Weights of a small GPT-style language model, trained from scratch on English Wikipedia.
Size: width 192, 3 heads of 64, MLP 512 ReGLU.
Training: a variant of Muon for these matrices, 537M tokens, 21956 steps.
MLP neurons of a small language model. Each row is named by its layer, matrix (gate and up: input weights) and neuron, and shows model dimensions 0-95. Each number is 500 + 50 x the weight over its row's rms, rounded and kept within 0 to 999. Numbers have three digits each. A neuron's up and down rows have the sign that makes its largest values positive.
Before each neuron's rows, "fires on" lists the tokens most often at its 100 highest values on Wikipedia text that the model never trained on.

fires on: "k", "y"
L3.gate417:576469494516586417529564448536387578530511501472608480417456466502532522536423432494499456525532433509458441449476503564575522416486548455473464546496395499470547550474593525513526549479514493538435576503489492395519511450552535458566513524514426514468514464490518450496570606462491496601
L3.up417:537484456451509418619516533561356459534517462492549436509482495483485546520475369516466454489445417388551462451526412536554489486512502473485554537593488545423428627524484518520565597483499493415518526482354443451564525518499473443561467534507493517373459508427490497524562508480476428495

fires on: "t", "a", "e", "m", "s", "n"
L13.gate382:524448523395572432571446524437520448421493500451453487456533473566498524563450462511551500482459470444529436536444523460416457455558345596555480499528537465524493452419466517582542563449503453455417506565557490584478481600539433532455579425530539540491478487530434525493615527467598539564
L13.up382:467469513436450479493409418439479540492451582436438471487520476499495502545474484479377580629475473525581493444506486537453474569466456478426409488459529432487493519557552475558532431417547447451533470491571520456517475545474463527488486458575456447507454440523467458545562515519576492486

fires on: "uc", "u", "op", "4", " se"
L12.gate487:518552498488407489470409605498556453599558494576505516454547516536557452487494555520505503430534467421444451428420459461496526543530513475442584515437564537482490420516506419426507499479495650505449498483455479488531466410516411426497581466596450571482539543409483508551512484428446487501
L12.up487:493460572463456476410474543404552512552457503534447448521525478568552469586483505479481471458567405550481546521493456484447490539491465440353500505426437551507487473572500542499538592527482604533491421512483491455494532442490466406463499508518503572464553518470456511609483493426541523500

fires on: "\n", "=="
L2.gate38:487413539508450498445417514475584453493533559435457481473511595473438551496507516538476442393529481464500496465497497494351546433446509518467478491536525383492455518544548454481519477414533529431540505550430476476548576477499506540531535439391469492566440548491487498411558436419483410575
L2.up38:461476577536451517420413438497545466503511561378455505424489608483509538477531513554499496465526547539481488407543519513427530429447520549424431491496518381532455505537527437538497466421568518397502549490443470491534515515543469512499534495518456530577456507530496491423532505430507374497

fires on: "t", "y", "f"
L7.gate31:492509552567575518496380488476537530501533551425460505533484504434557452418457539437467560489500525507504514574526442539432583618558547506549502557440523472500509543469448500475310474549444502528465497564423586459513611499559564522438508528427411484373532601489537429575536472513542452480
L7.up31:509544534573455567550498448435377514526409530457446492481533515496449406553535409590424470492526522522496493469482442458549537474510530483443596577464492495500466548558416540517499492522599534525501455429431559506414423550498480457548476543501453461409389543494522495497516570493412537510

fires on: "or", "ing", "ter", "ast", " –"
L10.gate503:557543533392501438499604485443541413494519513543580491501436440535588540512517472523395492468479536479482566484516507573477401484529482545355610457481490464449527486531542474436466555541516481523528499504638389513486449523470480484554413543571581533470553405513483402497513512614493548410
L10.up503:487512470543466499516474514521561528473502501478429484483496486589583550557582423532480491473460528475490494453558425442473372407497449526484505391490549508478442555426474536454527536493557487530523427414515471505389531539471488505424545520558507609588529454474449378529462521438509461417

fires on: "it", "k", "ew", "os"
L7.gate52:524424521544504426541492550479605527463432470603412521496453523535489487481583510514492487500533441532533444568464547551454465546451367562453443481491483512547625571423455532542527504505479511476514514501502509442451484546572467436467477445514442442452502499547511502486458492453543560516
L7.up52:549466531492497549554435565506511513504450570500493472465504487474476469496551488475447525491519459501514373630463537488456525459483390501443465533492447574517513613400485585462567539461432526460458568502567497432471484517491439380504532544488442495495608414516567513525492496459526503453

fires on: "ore", "ine", "e", "ce", "ord"
L9.gate145:508480501499490579506508524523485514624548484539489553463447594481524557506525480506521490439514488462523503475515585545411527463483501453509555469554569539510577449370587522484493492547462468482463472522478544542565530473476446538574425515643537596392606462461457465459408532490532475476
L9.up145:482467510435511510505544504464423506558503481630554511391480584560578512520499502508485483442498544496480458482424548617434522534431446438510548491535521618504510435453635507586550479379439390488485558506551483529500468560490542463593407506568456548458556547489471442489479470391470447524

fires on: "an", "en", "t", "at", "d", "it"
L8.gate499:463526481427521460521534487452529491564533478442457454483552529478561494416589416512521523420429469498471472544516511453541519466541565441461476423490481404459455465487511458634403412474473490498567507457502596518578497482470504461436525460461422509427474619518476518497440471509550428464
L8.up499:528632444481529537565468413546453595493509466505524471544556523514517544452525416515541500501489476512523468529522566430573490474521470484469497498590503434488446442589475623488479425576521483503551549478410512487488552436387494492525470522498406456445462532487476448492444612542479394500

fires on: "ud", "n", "ound", "R", "id", "and"
L8.gate28:493508480447560406518582547465498530516486377504462583548413552511552501457540523474547470485464560480466434575439528559586459474475531424490510466412487487548548430460516582511538484419536476499448538429503473465493449463463529463466477483482545553588526472443522437480462518515378452589
L8.up28:539459519503446514520572513552563519538457433533484486511468514582533506457559503493524445434540539516442445495487592585497418508483539448540519453471459522557539530506597516467500527422526496445419443450524546474617485380426536450477469552476551516645521529498555435542494477478452559649

fires on: "k", "ion", " com"
L2.gate345:519441434469560492555517552441450557519486551554522516431476490577534558554442587573462525550423570512494501495533575581509532548531462355499506509459459458479515620520551461554532499449473454490484510495468432460456472496568472463507498572429494470505471477484548485499596518501493533576
L2.up345:493457473517556466594532553519421603535501509518530501515508486561477415543434462612484470545502534446544544480408464596521543546539558434555481417470465542464521555520502416519578509462501496499533597520500488459574547488484468521538492576446526406522493458429483500496625438545546517544

fires on: "k", "r", "ber"
L3.gate458:488479468533529424540541500474487569527547567558617498544478409538519456547469454594509531543537391561549505484508586483564465496462605451448481520505520433453446559511536526558509540418526411480436540605582489468443548532500578515474464387500481480433525501469514512487543568544552508500
L3.up458:467538475534560438526536560460497578469575502528663514533508458595423479478492457586492523561521439499512484497537511461565477536495539488448447497513519480419408613581501505541553519497547462480423571631496517468485556535469509519430476446553484455424538473416446589504544571476538494559

fires on: "in", "h"
L3.gate152:461497510549491445451582530558474510465450536536572473433525508520438479459510469478497472518418523487499513504452481508645425509501567429509459526415478478434425465569505527530500586473546472524535553533561500504544448498409451517574598473480541481464465405476447558499569556513484524540
L3.up152:490519472471481531492488545521462548476438487479509568508502427468488478463421506444535482512494497428451563426482496503624576464482537431426395453498449498438458421581517509440437593451532499520522540522520513577533541456520481564439591458511454516472440480487442594582555530547440441548

fires on: "l", "re", "r", "ul", "ell", "ot"
L4.gate443:420447520523538436566548396570565485558471437525484485549515528588553550518494558484458488454498452493528520500445576499553540535484595453536521445411560456470512447599493506493555544616517492504507496449489500434521508494445500540622484461465454517497534426430524469561493603516482595510
L4.up443:404489579517521453574515439584554485533477461508493475526536547561585504579436469455496502465564406556488470522500582500545502507485599494497519476425593503505504450506493484484525578572569460470490436440561461433522495537428519574573523497519494465483530423439552492563483552533492549525

fires on: " o", "p", " O", "u", "f", " com"
L18.gate71:520466493536508471548457433460449529556558477454463651482502532407496450563519469470472542472473582482454557536466444505534406499469502491502413521471495537542501431506493415482544611569520625519438477585472572534508500528520496392490462504553419459461536552540541538524590585499356454597
L18.up71:566564474469423586561480564534397492562556485393505461531469479503518505519497472576477553511433544450573478497590454470477522489504631494464515509418466592432539510511497512528447440514579560487578523404536544553504487507526518522588576513517437480461511560479476497502587522504480538445

fires on: "ow", "f"
L9.gate329:480546493515626421646529450484559422424483520524499446452535552499467501525453536478495462522533525466654513512534526507454532499439472550481572479551437444545508485533536516442429488609501554486555472529415489420600391427491483484498452502513503432342552448557504464474598477439429509519
L9.up329:510512456540564531522480432485577462421498492477489442412449458601447493475434625520612450462544491518631495582557514476457549458463444489503569556474505463582478495531511474514480513563531529535561494536461480421564428457488525421546516460435490527460472465538476475573599528467455556408

fires on: "at", " that", "er", "og", "ing", "ic"
L9.gate367:488487491512508402519483605472492438467505560510520428562580548439537499517632520562504439464497517410454484458512560458557494523392669437392527514417436560532479482530451561512413583506431583556436486491483522495520477476509417537516476545547413494518470473478501519548503530577458532447
L9.up367:509512529533487498549486536573455415440541546492573435593619577454536524536577544530563553536559543456471416457525552407524494536468611476473497565459587590431490486552456551462509565540485513511540541456573517569478507490483448478540565443540488503510477506534499545456446462579492422471

fires on: "t", "it"
L6.gate456:533442438455500499469498486485499527532397478502404438525519544513517459480502494452486496476528462369541478526509495458503555434448437548478558425495494465407502495494514514387403604501478493514506476470488524529460563482531549529539515551474427512488534428465513472525528494584468508451
L6.up456:476468530536580522420464481528509520546455585483485487511467455477494485482512501542482451458523470440439506476509491483519514522544493504435491487379539487476512541531513475430442573561534539428510561443522494489471580529522413602559510513484410495505575543481469410522542373577510532581

fires on: "ep", "d", "av", "n", "ound", "it"
L4.gate220:497536458523500529507500549446535527412426453539435427522466603584468494474545470451480525548484519563617502480463491469555444527510486490596557563484552476496481624626520403534568360459416521549425445526538485476494532460536455559524498410488500476450507527472554406560420518561543551539
L4.up220:523500472552537464433535561475538469454437408582427438510525647608493485508502451483439491493511551535562489494411462456602437563527498491587490574499550502462487590625533435521545389489404491535442458546592502463479458507523520569523469422455514468466518521407527415570440502554540566565

fires on: "y", "en", "h", "ig", "ou", "ow"
L9.gate302:488510564539470481527494527450575505532527543556462592498511476381558489544573528441495494553535526582532483539516492527484475610444500474444465534524551476535455505481589552432355519348450535561558407446480566516496570501451414428461477507455447538516473550438552522494500440423517462533
L9.up302:433435468458490555557437530462445456431408556539575471521494398470473435486395498445482548529495423437469360475459497426488521531570419554491496501539382504554432464515479457498538477547570486612512480502440524522509504519617481465504554558510473494501387438474528522395502506478466492526

fires on: "l"
L8.gate321:444500560509520583540511505451527445441503463533493522433425550481507544395571581537492454453577461488434431458503558470475635526456515523496537515482563518483524590475496620464508497474461515554469582522529468421512474468474376437582461537556394445560486579540458485510420492600398473474
L8.up321:472523548480544519484410499415607476397494460515487515444486512464520517393624498555485479450579495429385462450524505434504556554477485569587504461526572528503576522535489566510509475516512545514477538478480541435450490551543437420546499493495402556522415582512542466573453461558395417459

fires on: "ol", "ver", "I", "ak", "in", "r"
L5.gate249:468518485568558533542545500559480478494610551393495365479497483415510578461540495513449521556504555489509486554519448579489450423521521546555497498512614587500494473548502475563501550460562474449390450564451588482554428439504515505516492506352508485462404511501431382482494562478491508446
L5.up249:517483401400494495428419489509492452556447509520472610517499484546550536478444498505506522440525560460512451465603485535517601519476501440445411431479590548437485423496542476463447459515537549498537371487446509541491611455522505535436483554478429453538405486489458537528544492491445435588

fires on: "e", "F", "u", "z", "un", "ep"
L18.gate272:537578497512534464493565561460467501380503520484500517539455485497486534497456521533493463434538603422528568533539462451498466456480387541440473533520577512544550477533517530501507516500525526589494521441533408447491423533417432487656504456445474511489560488488504484476484521549516535529
L18.up272:538487610362492626500516489432581507417416405550489445467465397473468570477452455472481493527444509503559392502547408481426460508456519506462493477432605512515511502505570467508575570483466471432448520535527518476544493491476475524508507543477565525503516491398493523464507424577548578537

fires on: "k", "ce", "e", "igh", "ch", "gh"
L11.gate198:610502404430446479451490525590438471503507526506466465466469552523544522505532571554444438577542594508548479487514436551443541500453511537500592521473493546525408412426507463460492562554540564497516624477457535413452515456518519377609481563573540476431570554501541554452488492449493563507
L11.up198:533440546456530573539447488405419468462499474570491471470516522539508407525469594485547463431482506482574514487472483580455515571507437434607497499497471613401481532508459537418543451496509482460532598375563536529546498558411538573518544504571466492443481537488503479539476519482423529498

fires on: "u", "un", " F", " D", "p"
L19.gate50:546538416504615536494522579470516567466513436607500463523513526533504501535479584463511505500449528463455566605567481487571544404479444499517519500502508520565537528467517551455516487539511526504406485607443473538487467510482441503556461468534525537475547451476464465549561465596516666614
L19.up50:536577437462548587513493465549470493465516577558480457540559522499514568499450542452499530443514552406478539556500476462491491516565435474423407479490539620518539458469536414579565521575505513517480452458629535522558457597495560482564395562472503471492512486412539459421504472584519595414

fires on: " p", " st", "l"
L18.gate407:487463446622567440471438533549497546538527540501542427535579416535518483483536516538565580529508459487447469496456463513503531568523524479597560436540496493465456536558490494528398506478461458536557577508543607540468492588457441503493562553393581576583451592487575501643384540489516439493
L18.up407:479559537483554570419463491414537613484589511502474457488433506586398511569521514475477552559552492473416550551547534541483440470543563466468630383499566467454528519462467532365481492471455539480501507548484515530411521496437455418524554508529479453425568521523459467506554500495476629535

fires on: " A", "ra", " a", "a", "z", "A"
L19.gate212:573447537589458482608442487551546543478512453418489442440447594546524467482459508492553602508433484515640587553454459525398429532545509610509540475463528498460514468477574540504518492444450450490478547544465430495468497434523512516460493487454548466540462545461523445535538518477496472594
L19.up212:414467515521423644521543470540532502484451475447521468394545479553585528540437608499529479425546491533470522486537498486435594463462564505532486528520574576550513496540473429504565587548590466510414537494452548538439544496434510466550543439552632558492472587432535483498532468476419469452

fires on: "-", "."
L8.gate431:420462493544431531519494501448483597475464470410506487515448522441549480434456465431505467563474489520447501560480538490505499515446532503514531464507526410410558602541470495571470483577492528474538480503470513462513526453526481451472497497468472435557493482435508385547437481485452381530
L8.up431:455476486500512415508525452583490516519534454517489461419544564616458497570498437514425455445555555546535513534485464449581444563545460535551510470439510479526472432520434535463466486500511458447556471514569459480545561509541470478495458604428471558580614348484455553520536453564508490575

fires on: "l"
L6.gate113:395531453571476546511550462470517475485415463508444505467517502411514518588487502508500437521550542484521480452504587488516538597469529543527480474526601528500621453466523489499576432502470400400487523515501444463486479490512468585677420497460442565528493455500518527537456564423499531481
L6.up113:438538521527427627567458544502562496462443442467485476466462483399490595502599476476483497521609561419488472527546496488440579602573497497555509505511558549399547485460538527533613496505460498448535514562478472492594520450443445558594453459455449514546468514466464540526427470395460469383

fires on: "\n", "ot", "–", "ak", "t", "c"
L6.gate318:568524563491553527466477357478562552519485543433408489495558385467488482518450509518459492546569547522552427472511409447474521493416500482517592491446492502488506567403459526574473479498431491475465539520439562475546427492484578435590542528483552595442392552553532469535482501505514520539
L6.up318:544529517530501520519530395415571561494470561431434474478540408450536426528450468518464462527498593534539470501555442480504536480508500437483569507497484431483419601408434492491537498488441504464485553493416548441522453519445537459575533522529498594454423453558544508495462494531490482545

fires on: "in", "ich", "on"
L3.gate149:456530447520435547523569497542462516516535428475557530472520560526457415494497579505476365538507526475486546498410604506501408479431509446526449511515444542448537505501444503487535491429548461525493578508516497481570529495492519617558526461443447512478433438509572543442527508407438481523
L3.up149:437521489533530540540422451469574558571354484504556524500430467513556541479438442507513542562485429483535488487487514532523572480548462508502497505501422487449452486528521510497533592503604596529658528510439543386475576476450503488408534525489383507489547417549529513504521591568435500534

fires on: "el", "h", "ra", "id", "z", "k"
L8.gate148:486469569518470515627595475505440603491513487584548519460473515543575511564430505516478497539483468556504547515477516487394502556560466501496487493542448519494503481457557624539497489519474457476484574544596401419433500437536466457519419580504520441358402441518541435366447520484402463540
L8.up148:544518559499527467466615512455600573449446488421477502489510424464533565497481591557475621472556499478410560414552475633481529544584461493493473476558522521558533537462588401506493468512578501546521542420520506587483427511499481482514442470566558560437478524567486530557551543455463510565

fires on: "end", "ist", "ess", "ast", "ig", "ate"
L10.gate165:542543469487477494447402450433547514528628502481503451487524501481456453544497494534430568528462490512502412453539535558472493534501483545479572573395484476566571521492430474470476558550492526530562520462440597538489552440441502533476482451478526539422471556482558415502490599435498470439
L10.up165:536547491460563530429451477622494503500611483508499487458484465508509426411584598562539524496508481493500483594452480474497528462419492486535529471481532539466595386503513570540463458532553491610411469564519555441468475533488570451542496502378498465514464363457503487452570572433474452510

fires on: "if", "n"
L4.gate239:437485423569492445447558519452406547516456352446407447527449584495486488497531513505433527511469432591491444425553538552571517525433487501536471536414486454530498574548537476461644427523570586527549461486567494455545503449487470484585545448433483441473472482460528350483485452445352598568
L4.up239:534462519527461522428534496460463449495487536494446480480520505559527557574489504519513494443465519459505469475479486569609459522516578409542546503420454511483398479448575458602552457497498465488507474491526451662471443482410478520466452441547619494578602518523519435517504387528522622572

fires on: "y", "ies"
L2.gate20:489487475472492523516499416520423507512535516514623473451473414503524502592436448534399472485496434481455452461467617564556436472460543437437411520502443578470498527489597611494476568540515422461499522487489468467438488432527538508499530436507504541426476462523511390503504534519524498578
L2.up20:484549449513547559482518512604491479523462484508559510555470457523498548611487526555419406474530479488394489450486495505520537495478478509450436597525356574464574584496612519476447482559482448529489566359477456455492454449514554499556447522493570469481519448483482453498483520494533435520

fires on: "er", "or", "ter", "s", "om"
L13.gate210:479484525417494430617475523462569479542542458384536391469439368546485534470526519520561463444535510514397555557491467529502387499421517576548484493454507498539485561512458569549543549508505399440441579460555472583492449503413467530552427526578538524594435457483501466435549510543442605506
L13.up210:411459499554491516450470551477476497464493517504400473558484536521453569493454561502513514496481524468524457453474500451518481593492483549434502487512579506460515393458586524449467583552548545509508437518474465510497371453434435551437535481517508540488557540463546503522509596492535449488

fires on: " p", " P", "P", "p"
L19.gate444:458534447539509401600407545476453363556494516495573492384403479478509436503510435483480460534467580512423450500426481498513530505488425574550510474515585496517445512474511413530471539507498452523515587500552542524480486489506418561503518484518529524437492469466491381615543561494528454550
L19.up444:476579529512510440422542498499360452458501536592555588520417504548457525579451561521483531482491627402427517548525540564489548467528521576479497514515454458405404443547442519453560410479544543467497555600582486442426560507525556438516596550464430486551613547443522492469542434496531576472

fires on: " from", "\n", "t", ".", " by"
L6.gate204:512612477458470483565459581476549508558572533576459425545564529501452392445496444495534515426434505571571519546540478487444523508444450521494535520532534476458507455507431547503498503477509511523441502471424483490588557550544547469473445462453536453611549503502495445517556563464529468608
L6.up204:541620507452486464510483604453496514525588552500445346452475534521481368434469460509516523429483492543543521543578563459438544486522417468467521467561561487497520525490472507489560503484452473530432557443422476519552513549563587459466478458486497474638569549553398452553532464499515464539

fires on: "t", "im", "it"
L10.gate68:593522529556568478587496573531377428669495478436564499516468460509498491564484605532619521470457548479507474528497559454438430484478359493434468499489524437576483591474505497416544487441549473502433521565551537545496538505534483483490537484405569487520475548564551474489461484462495477530
L10.up68:560517469600536414521474572498493586560520545367503418474441508546535543459406417518383538424484569469476488544470622443452475528576524490493476432393426397464595511477477470462356517537461526474456499457460589497473555542550511530400495508530460470550540516488420465519507487595502532471

fires on: "\n", "end", "ow"
L6.gate147:481470559532531411460532467466481423508615510446470530413511596514504471477540486491448452543462504477491379507529517485445557459416548631397494563512488500455525497512484576487429585561535498506540518592534545443500403508470530507538458499431476562368445540550512496500553479533438533544
L6.up147:520442527498484502520460450471487397511546458481530463447452525581606489516490484433585496514483440468463464564574556531469578503493510506529512573451490572449487481578431437564400476539472519570493510530528490482437463563506538509617584486468486529440471416575605534459632493421431565473

fires on: "t", ":", " of", "ce", "ed"
L14.gate47:522529457626529486507412425524562473572496500521450511517485535552578483495383499538417536471558489530524547511420612504380545490512532511494363529501428440544460519506456543519426484466492415498547542470513468310486559547514556492527450454514520477447480560493497509547548519496500456453
L14.up47:452466496547535511586468566437512434496459427392519569541530514537557452526510553455502533491472461536543522384539436512508459473555519532430539550506514527436553545523426504417546430361523540515479507484494532521576582496558515528525538459560474460425464600480448551450499547528440428465

fires on: "==", "==="
L2.gate306:501391492471514496456450497474510480514447450539529540399545562505468581470528448542447421533507492514552463555507514407503575382386539477495557518493486469454483538454451483444535460418511455514503483664408503460589506510504447515503572526466504482555494452507541476433610552493526469512
L2.up306:519420506485498498446456507478533462509477447536566513413524556496508560497554446538434440506517520523525464519533535436447572385422513485519577515525500442497518567495413505427552449423512464463522506613431521454531527516498463518477585520525482501621496433536557490469587526496498470524

fires on: " l", "l"
L3.gate405:463532496439427455499557528460601501528489412438544513508527458469503489528545484520574420503540470511490460590450649480475523540447504505559586470413561500491656458514497589423513522473570496628522532504466461475494508510391485507578435492440484566541368470513499514547449498480461506542
L3.up405:460513509495516421530481559500601503569509445459506507419495470424562579532496458490542409464514413468504489501448582493483524607496540507507593475437557469548594505478467586439521563505485479590521468514482432495567434491429473467550503483514421556578397501510467578596435484596457477554

fires on: "ain", " be", "ies", "X", " g"
L2.gate410:432408503524562515470572523539522562473483501501524494567471503515626487513544550494481488544547453427537510464492442525407419546492418476454531502559538508472546609614542451519528568458601505423481511484497463433514486424592418513458538384526527483462597553453496437524437552498611576519
L2.up410:467484517552405598490577478538473513571483538439568481572436479530602543464548563499498452513527544477513407451490475551420530459545507475584510507520531535448603573578505452515582510425606504562511504466556477472479511495551501443440537372519567454501546515458468487507510502504572542414

fires on: "\n"
L7.gate89:467384582466483516418386472422623502480452474554470493439548470496496464576478500490484488506537528462533446462480487498486574494393536565413547536500560466445441525468464458528462406513496528429508515575455595438593508468513577478635518501471531532433464484487469556521609430513492481536
L7.up89:493430491531517552481450452460617537528517540491435452522531484552601576575501568491405532598519441367462447475553534502446526572500533536425430534630471479465483490441475414511465397488545535562561482514402504459501521515497497503574470434539638501487428390504556462555590504475547429571

fires on: "if", "ig", "g", "c", "ud", "ab"
L14.gate99:484460457593447557502575403505529556479465459512505530534498534527469456446530539462461467404520502569552500499467496465592554528511465462492491498489470577505419471547545529525541450551552451480484531486539510579564470441447583510451545489405575531560452526464448483443498499371500593526
L14.up99:483495422547484611451474441475438484510428457517519480507476503528502540416571452551503472572450447529528468536541543459617530477524578434600526481512468526539450429534575448547467443493548510543492497446543517544524466553415483506434566401415636496566482537538500423529448505426509538548

fires on: ":", " that", "at", "n", " are", "is"
L8.gate455:498552455495545373614508488497509518466525502440585519550553506438411516450524429509554436423457537526481524398477545462487434485427531463462574502475572535515422546528444468493462404491510557564456548387508598507457572490468430500531494532466454527507497488482538501392460509472481488485
L8.up455:506620428474579437612537486533514508486540517441570504536563463473445562490523477521527494442411571546429494385517482480490445455455537440513531499487588510497388552524422429436472458417492596539489522394487556505494564523517481489488488532531518505481440468511551528385464496458483430487

fires on: "en", "y", "'", "ed", "h", "l"
L11.gate511:534484516539461484547469576550485539386462653478516432508542485512498585435452563498430554438447538471582407555496513430498475536521438521494565490509562470353482447496493445462522459594520589490497541557477524587460414477540422511488510469471474518520477443549551505543555513479500514543
L11.up511:522513396504465513562611503481425545457458571624501467443626441538490529510473514449455549414420453514493477520574536508602542469535556448457484491447526452386419417594493470453443531491481453476498498485422521499456500453526482479359522434478463478458551431445485548557593565563471534491

fires on: "i", "t", "am", "j", "in", "ot"
L5.gate265:471499458459432505403563524560553530542447460533476470459450582430514460409448500545571458492487543563475456511447444572519547566491498510517505477485501381480502485622437551482527466478597556523502515478581546552512649480449488612504611542471406488543460468459383569602430462532468528507
L5.up265:526479477508586477374463484520540554585526533458542508543459504444567412421439493523519567497573525557357452415490486541600508540559508457473525503541491432452516541559403531477425533528528542529479390520519559588401536507499495611440545531499517481491478487506469468657450463495491430524

fires on: "t", "d"
L5.gate9:539474478437497589518536502468516528568493452423552437420442440442501494419613471581435523540433464444515574490417533468457396521516538460644528492450588476482465502420451551549459468423484488483471487606526488578502474536481546450590578492472530618428484543538490507527573454474490526481
L5.up9:414554482569462551621554419496518544457499561461507459585527563531567536502479492499501524467453497474490455520527555493546383447365398462450481512498450488481458529490432502435476535488531555409498502481546492488451514516488473465511440500435553462494530546502476416449546491593401470474

fires on: "k", "l", "it", "z"
L7.gate197:546570562477593509594626530500490496500585580568581475414455528497526468526502425517524461474533522545523484492418487491439510409432436503473524512485498539550632488487529522401450449499467466520490517459497443444485490499545510533573472599469436478548543500432494478446519575525484442506
L7.up197:485482508436494437534444505554475529593452430512470556540471507481564464577437457492426518521440414505523437547503496537499510466551539481497500553470556647574387469494496483512534538534556480442534510514505456524504477592515467473546387560475463582487514522499591544540501552438469461459

fires on: "==", "===", " by"
L2.gate375:507470528510467520435463481487583474507544430503499484480502568503449565459561443549476394473512520526557477530486533430371565488468511481462554532523515456441478565497530490435578464422558498412502521538400482484549495460519454472516544507444520489550428421436487466484531496565467421532
L2.up375:529399537468453540430463551486557475424537499499548499528493620563480591514553459491504430527477547602540440518499533438466516430507511475463520570488522468433469555464512493439592473408551483403545524480463537451538473492556429483507499466529474451560448434455420476447520479559529441512

fires on: " Un", "ce", "t", "n"
L6.gate324:504569484561477466553512536468557494449535505585518415389423521499469506523456513554422482478463533434505517587416527558522543483503376557524423434522539466522538506464529464558469471525550505420504484441531529585561511559488453593470431484535560507535469497525544500434564402430474531564
L6.up324:521488471481587503498368483418507564597608498547507498496603372599519526510487534396430505488470578384465519508555535530472545577522504508462403473527538468486477513548477462533493507436408524559508525522525542543536492574543396551505495492487469473460553477493575494501552475424523520576

fires on: "t", "it", "x"
L14.gate115:561527492470479487558526486516505532466413559493378502498586540496464485544527429431497503472479461523525526543489565416513491475399378430550439395491424476504506565477460452427503567370467408520477496508473512465498621534609441410464553558464460449455517467576464493537480516463539514549
L14.up115:575594457480588442476535642471505477535613561459502470436451524476501433475427446502540497479495491558513441526510437501463554555535515573498484490567511433500514526465457488420528490530460580440533562533547548556429575460538483520457585466443480548502504413471473460521465423565527412513

fires on: "o", "i", "n", "l", "ou"
L3.gate489:504464469448506458560558487587534517503395509588502491488449539482548534441522551507499458498473486558489498438508509569563468463421561392567606506477448568490546505469531539603527523521557472600462475487525503526552324462479520501548544442499591474535574490481550518431544390442436504602
L3.up489:539463479508505452490538519529447593539377534514514444518470525458575534485516515506528479521475517538536555517528471542558473493420532336571539504479498485527537510444533498644455551517545490521515461517506568516541462519475452500502529477549524462517629529462578533397530355457474490574

fires on: " g", " 0", " c", " be", "n", " m"
L2.gate385:483463427546411480426492566530360541509477539517515363469473529423561519501516454542442476519523470525438484409444554625444462510499521533482579568519485479454574441536569570581478502527526597482504530502422482501481469528502468594480529484453516491475531492503494482495500470513542486524
L2.up385:492463434560421499384539518564419534479458557483506403592425501440542542438514489526501496528532482535464467329500474648421550428558463535528579535506555525463627469532595518516450455455498560455535568491471521530437504510530513519477512521404518484523545475457514523503495463486533481520

fires on: "k", "ld"
L4.gate114:523522497504576503547533454462444648542480524511554515501471427550466502574408480570483532498475486518467468424481505467534454437452608475389530521538503536445453589560542583572511520435515489437420580564473494313477478500445435515541482534480532473452544563470560518435534482455572558552
L4.up114:540457541558571526569552537554459510498500514547514547440440521590442508620435495565451519512458460449509529410503534456557459445439570497462585549509457576464391589525553582587551544487521478458432581552517451443518465490416494480499462540517532496401534513452537521470496501495513485584